Part of a small language model's weights: vocabulary 16384, biases.
MLP neurons of a small language model. Each row is named by its layer, matrix (up: input weights; down: output weights) and neuron, and shows model dimensions 128-191. Each number is 128 + 24 x the weight over its row's rms, rounded and kept within 0 to 255.
After each neuron's rows, "fires on" lists the tokens most often at its 100 highest values on Wikipedia text that the model never trained on.

L2.up1089 [144 115 125 125 129 135 119 175 110  80 173 161  79 110 133 113 164 158 133 153 150 180 129 120 118 127 128 127 133 124 151 112 135 147 145 163 139 120  92 115 126 105 107 110 120 114 141 146  95 112 130 142 148 136 119 160 121 128  93 107 134 136 135 111]
L2.down1089 [130 128 112 119 134 167 134  97 145 134 158 143 143 151 126 144 143 140 161  86 134 137 112 110 145 147 114 136 115 123 112  72 117 132 133 107 120 106 125 137 122 142 114 183 126 123 145 102 138 126 115 176 136 108  95 130 104 123 101 114  97  96 121 123]
fires on: " This", " These", " They", " Their", " that", ")."

L2.up730 [162 121 100 151 134 146  79 145 135 158 131 133 126 154 126 138 133 113  91 120 143 154 171 128 124 109  96 186 127 159 156 105 156 134 137 145  96 132 133 144 124 132 138 131 127 119 114 135 124 152 117 118 139  89 101 136 114 150 116  95 174 128 115  92]
L2.down730 [106 168 131 136 152 135 160 123 104 118 128 117 154 162 163 127 141 139  85 166 164 138 121  87 138 101 132 160 133  82 111  63  96 113 156 142 188 131  97 139 128 129 140 157 144 127 117 157 129 113 119 137  94 118 132 149  85 158 131 100 166 122 131 104]
fires on: ":", " 3:", "ers:", "s:", " –"

L2.up2750 [129  90 114 133 110 117 101 130 147 142 144 156 115 103 141 139 132 121 184 145 120 168 143 106 169 140 119 127  86  95 130 132 109 122 110 148 114 146 129 122  97 117 160 123 175 147 102 112 137 162 147 152 129 148 132  87 143  88 107 134 110 166 138 103]
L2.down2750 [133 143 115 163  81 106 110 162  98 138  90 157  94  83 137 143 143 129 101  54 135 128  92  80 145 187 128  87 146 101  73  94 128 166 139 142 147 107  87  98 158 142 115 143 128 117 136 129 113 144  96 113 127  99 148 134  95 172 129 150 102 155 117 149]
fires on: " as", " while", ";", " the", " but", " th"

L2.up2842 [129 148 135 108 183 118 108 120 154 109  96 149 153 114 123 119 102 137 131 133 157 107 145 106 131 158 107 185 146 147  96  61 103 147 119  84 117 182 122  95 153 133 153 139  76 130 132  67  84 181 134 115 107 120 116 108 117 127 116 170 129 141 121 152]
L2.down2842 [171  94 137 118 151 136 126 152 162  97 139 151 147 112  96 159 106 122  90 104 105 141 155 110 117 137 151  65 136 169 127 131 145 174 119  81 125  97 138 130  80 104 122 107 105 147 154 145 109 126  98 108 103 146 149 142 172 133 110 122 129 149 135 129]
fires on: " and", "\n ", " -", " to", " so"

L2.up446 [110 106 178 148 108 191 157 148 146 114  85 160  76 144 102 150 122 100  98  98 111 106 130 106 118 170  91 125 108 159  90 150 114 160 100 120 175 142  97  84 128 144 160 151 118 114 114  59 125 103 124 161 131 198 149 142 106 139  79 152 120 147 117  95]
L2.down446 [137 181 126 148 103 126 141 162 126 102 132 149 115 137 166 108 105 133 167  95 129 104 101 132 131  80 111 143 129 142 186 176 134 128 106 112 125 118 132 106 139 115 116 129 166 149 129 113 136 135  97 144 161 123 160 158 111 188 122 104 119 143  83 103]
fires on: "-", "B", "P", "A", "."

L2.up146 [ 83 102  94 133  58 172 153  97 119 143 101 127 133  96 130 121 107  78 134 170 152 118  87 136 156 165 128  98 132 134 171 125 142 159 109 104  57 134 138  96 152 100 181 130 145 172 123 132 140 128 129 142 130 117  84 136 109 142 149  81 163 163 148 129]
L2.down146 [171 126 130 127 112 153 122 123 138 144 131 145 100 112 119 144 149  83  74 119 153 158 113  96 137 116 132 117 115 118 203 161 151  93  94 130  98 135 133 132 147 128 198 139 130 171 108 125 174 110 165 118 148 104 118 102 160 127 152 113 132 167 193 130]
fires on: "y", "g", "z", " G", "id"

L2.up3070 [127 139 149  91  88 101 143 147 144  93 136 176 133 130 135 140 148 105 163 112 129 155  79 134 153 127 151 151 156 116 110  74 108 108 114  96 114 136 127 104 159 110 149 179 109 128 140  96 143 147 135 155 145 146 177 138 155 155 146 144 160 149 108  98]
L2.down3070 [116 164 151 122 167 162  79 104 130 135 158 141 128 125 153 113 151 134 152 131  95  98 134  99 101 127 151 155  99 125 151 115 163 149  95 113 126 151 155 131 131 175 127 114 116 137 118 123 110 132 146 103 159 100 123 136 108 112 134 120 131 114 152  85]
fires on: " and", "s", ",", " &", " ==", " (202"

L2.up745 [133 120 110 112 132  91 135  81 136 157 133 163 145 119 109 113 119  97 138 128 130 144 123 129 119 122 122 109 152 158 139  90 116 121  97 113 142 129 127 148 136 106 126 153  98 112 103 137 130 114 140 129 122 155  98 117 120 147  96 162 148  98 124  84]
L2.down745 [ 94 139 122 123 124  99 146 141 108 141 110 148 129 135 113 144 133 127 158 148 119 169 121  96 152 141  99 129 161 176 112 176 159  94 106 151 154 127 114 114  97 110 157 107 171 140 112 124 116  92 151  96 144 131 116 132 167 122 111 108  77 148 119 157]
fires on: " |"

L2.up336 [138 151 150 128 174 123 109  85  96 108 140 136 121 150 146  88 131  88  86 130 126 110 125  94  70 151 114 138 136 135  94 168  83 137 122 112 126 107 105 136 155 135 157 152 111 118 136 125 110 141 140 121 149 123 124 140 115 132 162 175  82 113 128 108]
L2.down336 [128 104 159 142 130 140 156 104 153 114 128 153 111 149 161 140 131  81 172  79 118 103 121 133 175 103 122 148 113 175  55 143 134 117 139 130 106  94  77 112 161 160 160 140 119 126 132 151 126 146 135 135 130 138  91 110 126 122 114 143 132 160  82 124]
fires on: " for", " des", "es", " Les", " Des", " For"

L2.up2957 [108 161 137 129 148  87 139 104  95 117 139 170  77 137 164 142 127 138 143 110 140 127 130 110 108 144 116  71 148 133  87 125 169 186 121  87 133 142 122 153 158 102 119 130 131 164 162 101 102 111  88 126 130 125 148 119 169 128 120 101  92 150 122 124]
L2.down2957 [ 97 153 140 153 132 109 122 132 112 134 121 129 155 158 147 134 161 126 131 106  83 125 130 109 123 126 121  97 122 139 144 111 103 114 111  85  67 150 140 121 101 129 158  95 153  77 140 148 144 130 138 133 163 158 143  73 137 145 131 114 118 166 115 133]
fires on: " st", " San", " St.", " St", " Saint"

L2.up1961 [146 124 100 146 128 137 137 150 109 180  81  79 124 118 124 110 128 139 151 129 146 110 152 125 122 127 113 117 144 122 107 105 145 189 106  94  86 109 146 135 131 131 119 121 119 150 115 145  98 151 166  87  97 113  87 126 141 152 148  95 148 119 118 117]
L2.down1961 [ 97 153 136  97 124  94 131 123 141 127 108 112 145  88 179 127  92 131 132 134 107 117 137 106 148 135 150  83 126 100 164 150 125 102 143 134 100 103 106 120 119 168 119 116 156 102 159 123 108 142 113  87 115  87 117 159 144 128 122 126 149  96 164 179]
fires on: " H", "e", ")", "'", " T"

L2.up545 [123 147 119 150  89 154 130 149 104 133 125 126 135 176 101 161 126 164 120 107  97  94  70 115 138 124 123 117 168 155 111 121 148 108 101 107 164 113 131 169 148 108 103 179 122 123 119 114 152 125 146 148 164 137 157  78 164 109 135 138 160 125 129 128]
L2.down545 [172 119 148 132 109 143 132 129 155 123 112 106 152 155 155 164 156 195 112 123 153 131 116  84  96 109 133 106 147 130 112 108 158  98 103  90 129 139 157 151 165 127 115 116 137 123 156 140 124 123 175 138 158 117 111 140 141  82  70 125 155  86 120 113]
fires on: " A", " The", " At", " He", " As", " An"

L2.up880 [108 164 161 122 106 138 120 120 113 111 129 109 112 142 128 111 144 111 143 167 105 127 138 112 111 157 133 132 129  76 137 162 127  98 138  87 117 132 108  87  91  94 115 122 153 139 132 131  83 166 119 101 121 138 133 182 150 129 138 115 118 165 153 131]
L2.down880 [ 92 134 108 154 116 142 122 132 134 140 157 132  96 131 123  83 165 115 129 143 123 105 133 130 140 140  82 121 123 124 181 124  96 146 105 134 107 123 148 117 128 142 122 130 112 155 151 148 173 149 121 110  88 141 127 168 150 143 151 139 121 164 115 122]
fires on: " to", " into", "\"", " and", " from"

L2.up2823 [110 195 123 125 119 175 103 169 121 144 110 173 136 145 152 102 163 104 161 160  96 110 122 118 137 152 151 136 163 122 165 149 146 157 134 147  89 129 131 125 136 123 160 172 128 145 152 123 113 139  91 129 163  96 156 144 122 174 143 141 137 163 112 137]
L2.down2823 [147 171 134 107 138 130 133 155 143 145 130 115 119 113 151 131 108 102  91 118 105 154 117 146 136 148 112 141 127 123 158 126  90  91 150 128 121 139 150  87 132  94 153 144 186 147 122 150 111 117 104  81 165 110 150  88 105 151 116 129 132 148 130 110]
fires on: "g", " G", "-g", " Gr", " g", " Ug"

L2.up82 [171 112 110 128 145 137 133 108 169 139 103  99 146 154 126 165 103 139  99 118 126 152 101  80 104 131  88 116 105 123 124 130  75 169 123 135 160  97 121 126 157 157 115 146  95 126 131 108 165  84 159 132 102 147 111 100 179 140  69 122 164 121 119 106]
L2.down82 [110 104 104  84  91 100 157 159 170 115  90 125 132 113 110 114 143  82 141 112 183 117 192  76 105 140 143 127 161 116 100 165 133 132 141 139 118 140 150 144 182 103 117 146 146 145 146 101 121 144 118  87 122 127 114 156 154 120 112 128 135 116 148 138]
fires on: "-", "}", "{", " Sports", "A"

L2.up2267 [133 140 135 128 164 140 146 159 183 165 115 100 133  77 127 139 103 127 123 120  90 110 122  98 150 136 107 168 115 116 140 140 121 155 151 106 136 125 167  95 134 128 122 138 135 107 107  99 116 130 129 108 140 135 150 129 126 152 155 146 140 135 129 109]
L2.down2267 [117 143 144 126 128 130 147 140 118 114 143 172 117 138 101 128  91 116 112 113  94  91 152 157 120 132 163 138 135 143 108 117 131 144 141  91  98 144 139 153 122 123 151 124 137 108 149 142 119 145 156 163 139 145 101 124 146 133 156 119 126 140 105 133]
fires on: " to", " –", " -", " —", ":"

L2.up965 [160 122 156 157 163 107 135 157 126 161  81 128 115 107 119 152 112 103 176 155 114 140 143 134 106  99 128 140  56 135 137 143 103 145 131 135 106 116 177  91 106 165 121 132  87 117 186  85 124  68 135 156 183 117 148  72  99 148 121 117  79  84 116 115]
L2.down965 [104 119 147 140 160 129 139 160 124 169 134 136 141 157 107 120 112  98 111 111 135 106 143 126 145 132 103 141 128 116 112 184 128 148 160 125 148 118 128 169 141 147 142  98 125 102 130 127 149 139 120 164 132 133 124 113 148 138 122  93 116 160 136 141]
fires on: " 12", "-0", " 11", "R", "–1", " 10"

L2.up275 [124 141 151 135 160 110 161 103 149 128 114 164 134 110  86 125 128  92 109 138 101 124 136 148 120  81 102 129 167 132 133 122  92 107 109 134 169  93 116 150 131 127 125 117 138 112  88 105 116  98  70 110 121  88 136 146 144 121 106 139  60 149  91 112]
L2.down275 [104 113  99 164 134 150 116 153  87 119 146 127 161 136 130 151 155 160 142 104 147 105 110 152 128 133 115 122 137 112 131 159 105 133 141 148 126 110 138 104 106  93 132 122 148 196 108 122 159 167 143 162 173  82 122 143 140 180 120 158 117 109 110  83]
fires on: "-"

L2.up183 [142 155 134 160 110 173 118 139 112 114 146  83 103 166 143 104 122 117 148 127 160 114  98 131 139 125 112 149 100 126 114 169 116 114 138 104 123 157 124 158 142 121 152 131 105 112 139 119 103 143 142 152  92 140  95 125 161 114 124 149 174 148 139 133]
L2.down183 [ 99 148 137 100 148 125 138  98 132 100 170 107 136 141 132 144 126 162 134 116 119 102 122 122  44  96  71 111 119 107 130 136 114 140 168 115 134 156 135 123  88  72 144  98 109 172 142 140 127 178 136  98 123 111 152 138 200 150 126 126 128 118 114  89]
fires on: " from", " to", "-", " also", " 9", " .2"

L2.up29 [141 155 111 167 139 142 130 170 161 102 120 117 130 142 124 138 136  94 151 132 150  91 136 138 133 142 136 153 128 127 133 119 149 108 131 107 135 121 136 123 117 143 121 131 106 165  97 141 155 156 118 138  96 108 113  99 110 148  95 122 128 161 171 127]
L2.down29 [119 157 121 178 101 169 138 138 122 131 126 100 144 142 144 147  97 106 121 134 127  60 138 144 173 115 144 140 135 123 120 104 117 102 148 155 103 154 132 136 153 104 159 106 174 109 135 157 133 112 144  82 154 141 122 116 121 154 109 171 107 111 157 110]
fires on: " and", " in", "ics", " &"

L2.up2393 [122 102 132  80 133 155 122 159 161 115 106 179 110 124 122 132 115 108 162 156 162 118 149 104 116 131 152 167 153 117 137 134 135 125 132 148  78 118 103 117 146 122 121 116 136 145 121 130 146 195 160 139 102 123 145 125 175 104 140 115 121 183 138 113]
L2.down2393 [140 123 166 141  65 115  67 149 137 136 165 103 150 118 100  99 120 129 148 101 134 107 140 170 123 153 135 143 114 126  88 102 174 175 156 150 107 109  59  68 104 111 182  93 147 125 124 145 115 146 141 110  73 109 102 127 122 161 121 149 124 158 139 159]
fires on: " with", " and", "\n"

L2.up1414 [114 109 133 195 166 168  98 111 155 145  77 142  95 150 156 155 116 156 194 112 104 114 105 115 120 162 153 109 152 149 169 132 122  93 156 137 126 152  87 117 126 105 134  89 105 104  91 106 124 129  93 117 122 155 131 167  94 147 121 118 129 175  98 130]
L2.down1414 [116 126 117 141 169 114 131 138  94 133 159 104 131 128 129 135 138 179 162 167 124 128 109 100 226 120 105 145 101 122  72 107  90 173 126 114 143 137 103  76 144 131  72 154 113 122 100 168 112  73  74 117 136 121 116 150 133 113 145 166 129 169 113 129]
fires on: " '", "/", " “", "—", " "

L2.up917 [117 162 153 129 134 153 102 168  99 158  84 165 127 163 124 112  89 156 142 130 138 148  68 107 117 139 123 162 206  93 120 102 130 118 109 108 147 156 114 167 137 134 104 133 127 105 116 107 139 100 138 109 151 126 141 148 151 121 160  83 137 141 135 135]
L2.down917 [113 114 159 141 141 162 139 102 159 120 172 150 127 131 136 132 140 144 137  83 112  84  96 170  71 110 124 151 137 153 121 134 146 105 146 127 114 140 153 147  95 152  98 140 117 117 144 134 185 113 152 128 206 153 119 111 166 147 146  87 115 106 154 106]
fires on: " In", " He", " A", " An", " At", " This"

L2.up1048 [133 133  77 131 107  94  97 138 123 121 117 120 136 114 113 101 124 152 123 171 142 108 138 157 117 156 150 138 101 100 104  77 135 123  90 147 161 150 118 121 126 153 142 115 144 144 137 140  77 105 137 163 135 150 132 143  91 122  93 130 125  84  80 120]
L2.down1048 [116 151 135 121 135 153 167 117  95  98 104 115  98 118 113 138 109  97 165 163 154 133 115  94 119 160 137 134 144 146  76 152 120 127 136 149 113 130  79 134 175 151 116 128 140 131  73 130 107 107 125 121 150 116 105 113 121 165 136 110 190 109 137 111]
fires on: " and", " as", " with", " of", "),", "7)"

L2.up2696 [129  93 144 133 150 121 176 118 102 139 133 121 116 123  93 135 108 136 121 151 111 109 124 133  89 142 178 120 118 162 150 145 133 127 104  89 157 150 120 125 147 119  80 123 103 115 114 102 139 144 126 102 141 128 104 147 123 115 114 132  95 127 124  90]
L2.down2696 [121 150 142 111 168 146 130 131 136 126 143 113 106 127 204 104 104 145 110 134 161  66 134 124 122 124  93  94 135 148 119 158 100 115 131 100 153 111 116 157 135 145 137 121 100 171 151 153 171  77 149 123 124 121 128 118 146 141 130  54 149  92  87 133]
fires on: "-", " form", " King", "iz", "-0", "-1"

L2.up2493 [124 134 150 168 151 102 135 123 164 114 127 145  95 166 110 127 127  82 124 105 135  77 117 120 139 133 119 123 122 109 159 107 104 145 128 152 136 143  90 166 116 144 130 161 103 167 140 127 159 103 127 138  80 177 118 137 145 150 121 177 101 118 140 143]
L2.down2493 [ 94 125 150 141 199 119 120 134 185 131 104 114 106 146 102 151  78 133 139 141 174 145 149  86 148 124 103 112 159 119 159 171 105 142 137 131 186 149 169 140 127 114 111 145 137 109 108  90  77 104 107 151 124 145 156 107 123 132 153 188 181 129 129  92]
fires on: " |", ".8", " 0", " 3"

L2.up1118 [139 127 184 161 153 161 163 150 147 137 159  94 131 139 101 123 139 114 110 119 111 113 124  99  89 136 144 150  79 155  87  92 140 145 121 145 122 120 150 119 105 192 111 168 105 139 148 111 163 146 141 113 127  92 143 150 156 136 133 127 106  78 113 117]
L2.down1118 [114 138 121 144 122 128 146 138 106 153 133 107 116 112 165 163  90 148 113 101 145 124 120 123 157 148  95 121 121 114  99 128 134 127 130 119 154 114 134 126 128 160 133  94 147 162 113 107 171 122 132 104 126 104 173 163 126 114 159 120 121  84 119  77]
fires on: "-"

L2.up2119 [120 125 123 180 114 117 138 144 140 127 140 145 131 134 114  79  98 137 116 151 137 173 117 143 157  91 102 148 137 150 118 110 119  87  79 116 194 110 113 151 152 106 118 163 122 107 115  96 144 106 162 150 118 146  97 173 145 163 148 107 125  95 124 130]
L2.down2119 [111 167 106 135 124  76 139 157 156 131 148 125 149 110  95  80 154 139 150 137 153 119  88 125 131 131 108 125  99 114 108  95  92 111  98 144 144 143 124  85 144 160 171 144 144 114  97 149 128 132  69 132 117 120 104 141 130 163 147 113  97 124 126  99]
fires on: " of", "s", " |"

L2.up3013 [ 95 131 122 146  92  98 126 109 115 144 101 121 108 130 165 132 109 143 135 128 173 122  90 127  98  89 117 142 141 109  97 142 127 142  97 157 143 128 104 130 109 130 151 123 141 109 124 152 109 117 131 158 106 130 150 132 171 159 107 132 138 131 121 138]
L2.down3013 [120 102 146 150  86 163 108 118 172  99  89 101 178 140 125 133 138 156 160 117 117 173 136 139 140 101 108  85 133 116 100 147 118  75 161 130  96 168 133 111 104 133 111 127 119 168 120 123 108 100 182 100 137 156 172 138 133 140 134 109 131 123 107 100]
fires on: "'s", " and", ":", " head", "[", " &"

L2.up2440 [164 105 148 109 129 133  95  98 127 143 165 116 123 182 135 141 138 150 133 108 183 101  91 143 120 182  92 145 173 155 152 143 106 109 125 150 147 127 101 107 153 139 138 124 137 132 151  84  82 161 125 180 132 103  97  90 148 102 123 133 139 127 158  91]
L2.down2440 [121 109 191 139  97 143 150 138  95  97 157 150 136 135 133 125 110  95 101 132 116  83 153 109 137 195 146 118 124 101 117 100 130 141 149 116 113  94 109 142 120 136 149 107 155 155 121 171 128 138  78  63 124 112 151 144 104 109 134 127 126 178 117  89]
fires on: " and", " or", "/"

L2.up270 [118 157 156 125 140 121 140 144 143 121 100  99 108 124 169 128 106 139 127 123  90 122  73 118 152 124 155 124 128 130 156 111  81 154 118 151 130 147  95 156 126 131 178 156 127 167  81 122 128 109 119 113 142 135 142 117 156 134 114 149 139 144 149 147]
L2.down270 [143 156 167 137 111  80  95 151  81 154 120 150 138 119 126 132 112 156 140 134 132 127 147  83 139 130  90 127 128 134 110 149 118 167 110 143 171 136 128 154 116 113 136 131 112 113 171 116 151 122 117 134 119 161 117 119 110 143 135 137 149 168 114 114]
fires on: " |", "|", " Cross"

L2.up1473 [107 123 163 116 112 117 110 101 116 129 146 103 154 153 117 156 135 155 143 127 128 119 187  94  86 152 147 134 120 117 141 123 128 144 167  92 153  90 127 129 113 102  97 110 115 103 107  97  98 143  95 112 118 141 102 113 147 105 169  99 113 144 108 124]
L2.down1473 [134 141 121 136 128 136 144  99  75 147 123 145 135 108 136 153 128 137 132 132 119 121 145 154  99 132 117 110 117 133 124  60 108 162 134 101  68 148 122 137 147 114 155  96 115 163 152 167 125  74 124 151  99 107  92 113 123 172 135  96 131 144 145 142]
fires on: "st", "et", " st", "-st", " St", "St"

L2.up2353 [122  99 117 127 153 167 113 121 148 154 121 129 120 164 112 123 134 139 121 154  98 135 172 123 111 126 123 112  96 142 118 156 106 134 151 118 140 134 108 125 103 129 125 182 151 141 108 162 110 125 100 134 103  99 141 155  97 138 151 162  84 113 110  96]
L2.down2353 [174 124  76 121 160 151 166 127  81  96 177  91 139 136 132 138 124 154 152  81 131 106  93 153 118 124 131 122 144 163 142 111 135 126 140 110 128 144 175  98 123 142 147 154  76 129  99 102 146 153 130 123 148  71 144  94 119 112 115 116 106 126 109 136]
fires on: " to", " as", " up", " in", " at", "est"

L2.up2490 [ 99  98 145 128 167 120  80 113 131 146 166 126 161 128 143 132 113 183  93 107 153 122 153 101 122 151  97 128 156 112 173 118  92  99 148 158 126 121  84 114  85 135 136 138  86 122 114 131 157 157 124 104 145 116 127 107 139 155 165 113 151 128 121 169]
L2.down2490 [112 118 126 143 134 134  96 140 136 143 117  83 116 115 126 126 140 105 106 139 128 125 130 138 188 103 142  98 153  96 133 131  95 144 127 100 161 116 159 121 128  79  98 123 129 112 144 161 189 123 103 126 145 185 145 124 123 111 130 131 194 131 112 145]
fires on: " \"", " %", " responsible", " \"a"

L2.up2188 [135  99 149 110 138  66  99 151 136 135 142 149 124 100 113 116 100 132 136 153 119 124 136 119 118 102 176 137 141 149 102 146 109 133 118 142 126 140 115 103 106 128 154 117 110 126 113 155 133 122 138 168 105 144  89 148 124 143  97 155 145 139 127 125]
L2.down2188 [114 179 121 113 171 155 135 142 125 143 104 130 133 126 139 125 129 141  93 137 119 107 158 131 168 121 156 153 155 141 133  97 128 100 137 136 155 149 120 123 118 124 142 101 132 144 142 123 101 150 149 162 129 110 135 143 115 152 177 148 183 104 163  92]
fires on: " and", " or"

L2.up1531 [104 126 125 125 113 121 128 144 184 128 151 143 125  97 127 153  90 137 122 122 159  71 168 133 136  97 150 122 128 102 119 132 147 154 167 118 120 133 103 165 108 179 133 107 142 125 135 156 131 164 105 113 109 158 146 132 144 136 156 125 130  77  88 112]
L2.down1531 [152 188  90 158 139 117 126 146 123 163 118 140 152 154 115 118 121 152 132 123 103 131 142 110 148 163 142 117 121 124 122 148 158 139 133 131 150 108 124 105 109 151 131 116 152 139 123 129 103 130 146 164 110 142 123 132 192 127 141 171 141 134 165 158]
fires on: " T", "t", " (t", "T"

L2.up1134 [ 97 121  88 168 130  85 144 142 112 153 100  85 107 129 114 166 123  90 134 170 100  87 114  72  98 138 156 141 139 154 106 102 142 127 117 126 174 157  85 143 158  68 115 149 119 130 126 172 113 141 154 129 145 127 134 112  96 175 128 131 148 124 112 169]
L2.down1134 [ 86 181 145 191 110 153 137 137 123  64  99 145 101 143 136 125 110 114 127 136 134 145 131 119 176 133  92  83 136 180 137  72 120 133 120 151 116 122 120 136  66 161  99 118  99 138 130 156  77 120 149 163 168 127 101  90 129 149 112 124 128  87 128 130]
fires on: "\n", ":", " Notes"

L2.up502 [108 141 132 128 123 129 117  90 159 129  93  96 122 144 142 141 162 139 121 122 108  94  83  96 107  89 116 124 133 144 107 154 170 120 114 158  99 113 151 141 141 104 115 149  96 110 115  92 148 168 147 151 124 127 126 133 138 116 130 133 136 125 129 133]
L2.down502 [185 120 139 125 128 152 131 116 184 147 118 140 159  90 144 139 134 123 130 101 151 106 135 126 111 140 176 123 136 171 126 120 140 108 147 101 141 119 152 147  87 131 132 136 147 122 140 145 129 103 109  85 135 127 107 162 140 139 136  80 139  95 166 111]
fires on: " A", " The", " He", " At", " On"

L2.up129 [133 151  98  83 150  94 113 153 128 141 135 124 124 125 126 131 112 100 142 123 168 128 139 110 103  99 134 165 135 170 157 107 108 113 130 161 140  83 149 125 124 102 135 129 125 113 136 128 111 167 128 120 113  87  93 126 130 118 107 123 139 109  73 122]
L2.down129 [144 207 114 158 122 105 173 150 154 122  76 130 114 155 147 144 122  93  84 145  68 151 129 128 141 104 153 143 150 117 133 142 145 148  98 143 156 149 141 112 121  82 134 117 120 140 126 108 109 133 107  96 135 104 125 127 150 140 144 142 146 110  96 146]
fires on: " and", " who", "\n", " 8;"

L2.up520 [115 119  86 121 114 124 146 116 151 114 142 151 140 148 121 152 138 133 104 145 138 132 128 123 156 150 139 169 134 146 110  92 120 127 108 120 123 116 113  99 151 169 155 116 147 131 128 105 103 179 117 148 155 177 138 116  98 145 122 120 154 136 115  70]
L2.down520 [162 172 109  95 129 134 115 114 156 128 138 162 131 109 130 172 125 151  86 136 137 112 152 103  99  94 130 162 142 107 107 140 106 127  90 100 169 151 123  83 130 124 185  90 115  82 127 152 159 174  94 126 132 111 135 107 100  93 154 104 144 135 113 116]
fires on: ",", "ly", " and", "ically", " or"

L2.up1515 [147 145 106 115 124 174 151 175 117 114 126 120  97 132 118 158 137 140 145 133  89 101 104 112 120  92 146 141 129  94 101 118 112 126 135 120 138 152 177 131 143 116 177 152 160 115  70 133  91 149 116 145 142 139 133 191 143  90 151 106 123 103 102  85]
L2.down1515 [152 132 124 101 114 166 156 104 115 159 121 109 123 172 120 145 160 113 156  91 142 143 147 149  91 150  90 140 164 187 111 123 123 134 103 139 143 122 182 138 121 172 115 148 124 121 159 115 112 119 151 136 145 126 148 174 121 134 166 136 171 134 133 130]
fires on: " to", "|", " from", " in", " with", " body"

L2.up145 [130 114 121 142 144 105 125 115 126  92 117 148  81 128 160 122  87 127 124 145 163 132 169 112 157 165 134 126 133 113  94 143 105 102 146 150 127  91 108 160 122 121 134 166 176 142 155 115 123 122 124 136 132 152 141 173 120 130 124 110  99 124 132 142]
L2.down145 [132 139 136 124 113 109 134 139 131 143 129 122 139 116 141 117 142 171 117 133  97 118 154 106 153 161 116 164 116  92  82 144 109 141 162 135 105 125  97 125 113  84 112 152 132  99 114 141 184 158 126 164 124 135 120 140 128 144 136 145 133 112 141 177]
fires on: " Car", " mar", "ar", "ars", " Kar", " car"

L2.up1385 [125 129 135 137 122 114 121 132 129 115 119 165 137 109 109 144 137 144 153 115 142 101 161 136 158  88 143 124 158 152 116 137 146  97  82 118 151 127 158 120 118 129  72 143  72 132 185 107 124 115 123 147 106 109 145 132  99 103  89 122  78 145 124 118]
L2.down1385 [111 109  99 144 135  79 135 141  95 139  97 147 116 165 114 170 176 107  75 143  89 117 159 137 126 144 150  94 100  80 147 129 175 156 110 140 122 135  96 103 121  96 101 132 137 112 144  84 148 115 170 135 125 125 129 134 155 106 103 146 119 134 148 154]
fires on: "oy", " station", " of", "ch", "ign", " Great"

L2.up1730 [101 156 128 132 162 124 108 123  88 150 148  72 179 123 122 122  91 140 149 125 116 133  99 138 181 111  48 135 121 114 104 131  62 115 116 115 116 113 105  88 141 103 142 125 189 124 136 120  98 145 106 109 126 114 120  96 138 120 116 125 116 166 156 136]
L2.down1730 [151 111 139 163 123  92 119 123 139 135 148 194 145 126 111  96 120 110 107  93 125 110 141 103 173 157 165 122  96 133 168 127 110 112 136 167 104 100 119 138 134 135 122 113 123 115 105  80  96 103 119 173 127 107 108 151 127 157 136 160 136 128  56 158]
fires on: " while", " well", ";", "\",", " although", " though"

L2.up3051 [134  93 111 155 150 129 101 123 139 169 111  91 128 136 112 115 126 134 106 109 107 126 128 138  91 117 156 115 114 164 119 109  92 107 108 156 145 130 107 147 136 106 121 162 111 121 147  92 149 116 143 113 139 138 134 110 137 127 130 118 129 123 101  95]
L2.down3051 [123 165 128 126  84 153 103 132  98 171 157 121 102 150 144 111 116 122 178 106 107 134 196 114  96 136 118  98 105 133 138 128 123 129 157 148 114 137 131 149 152 154 117 113 107 122 110 132 116 133 118 105 110 150 142  94 146  96 126  71 120 106 125  96]
fires on: "-", " The"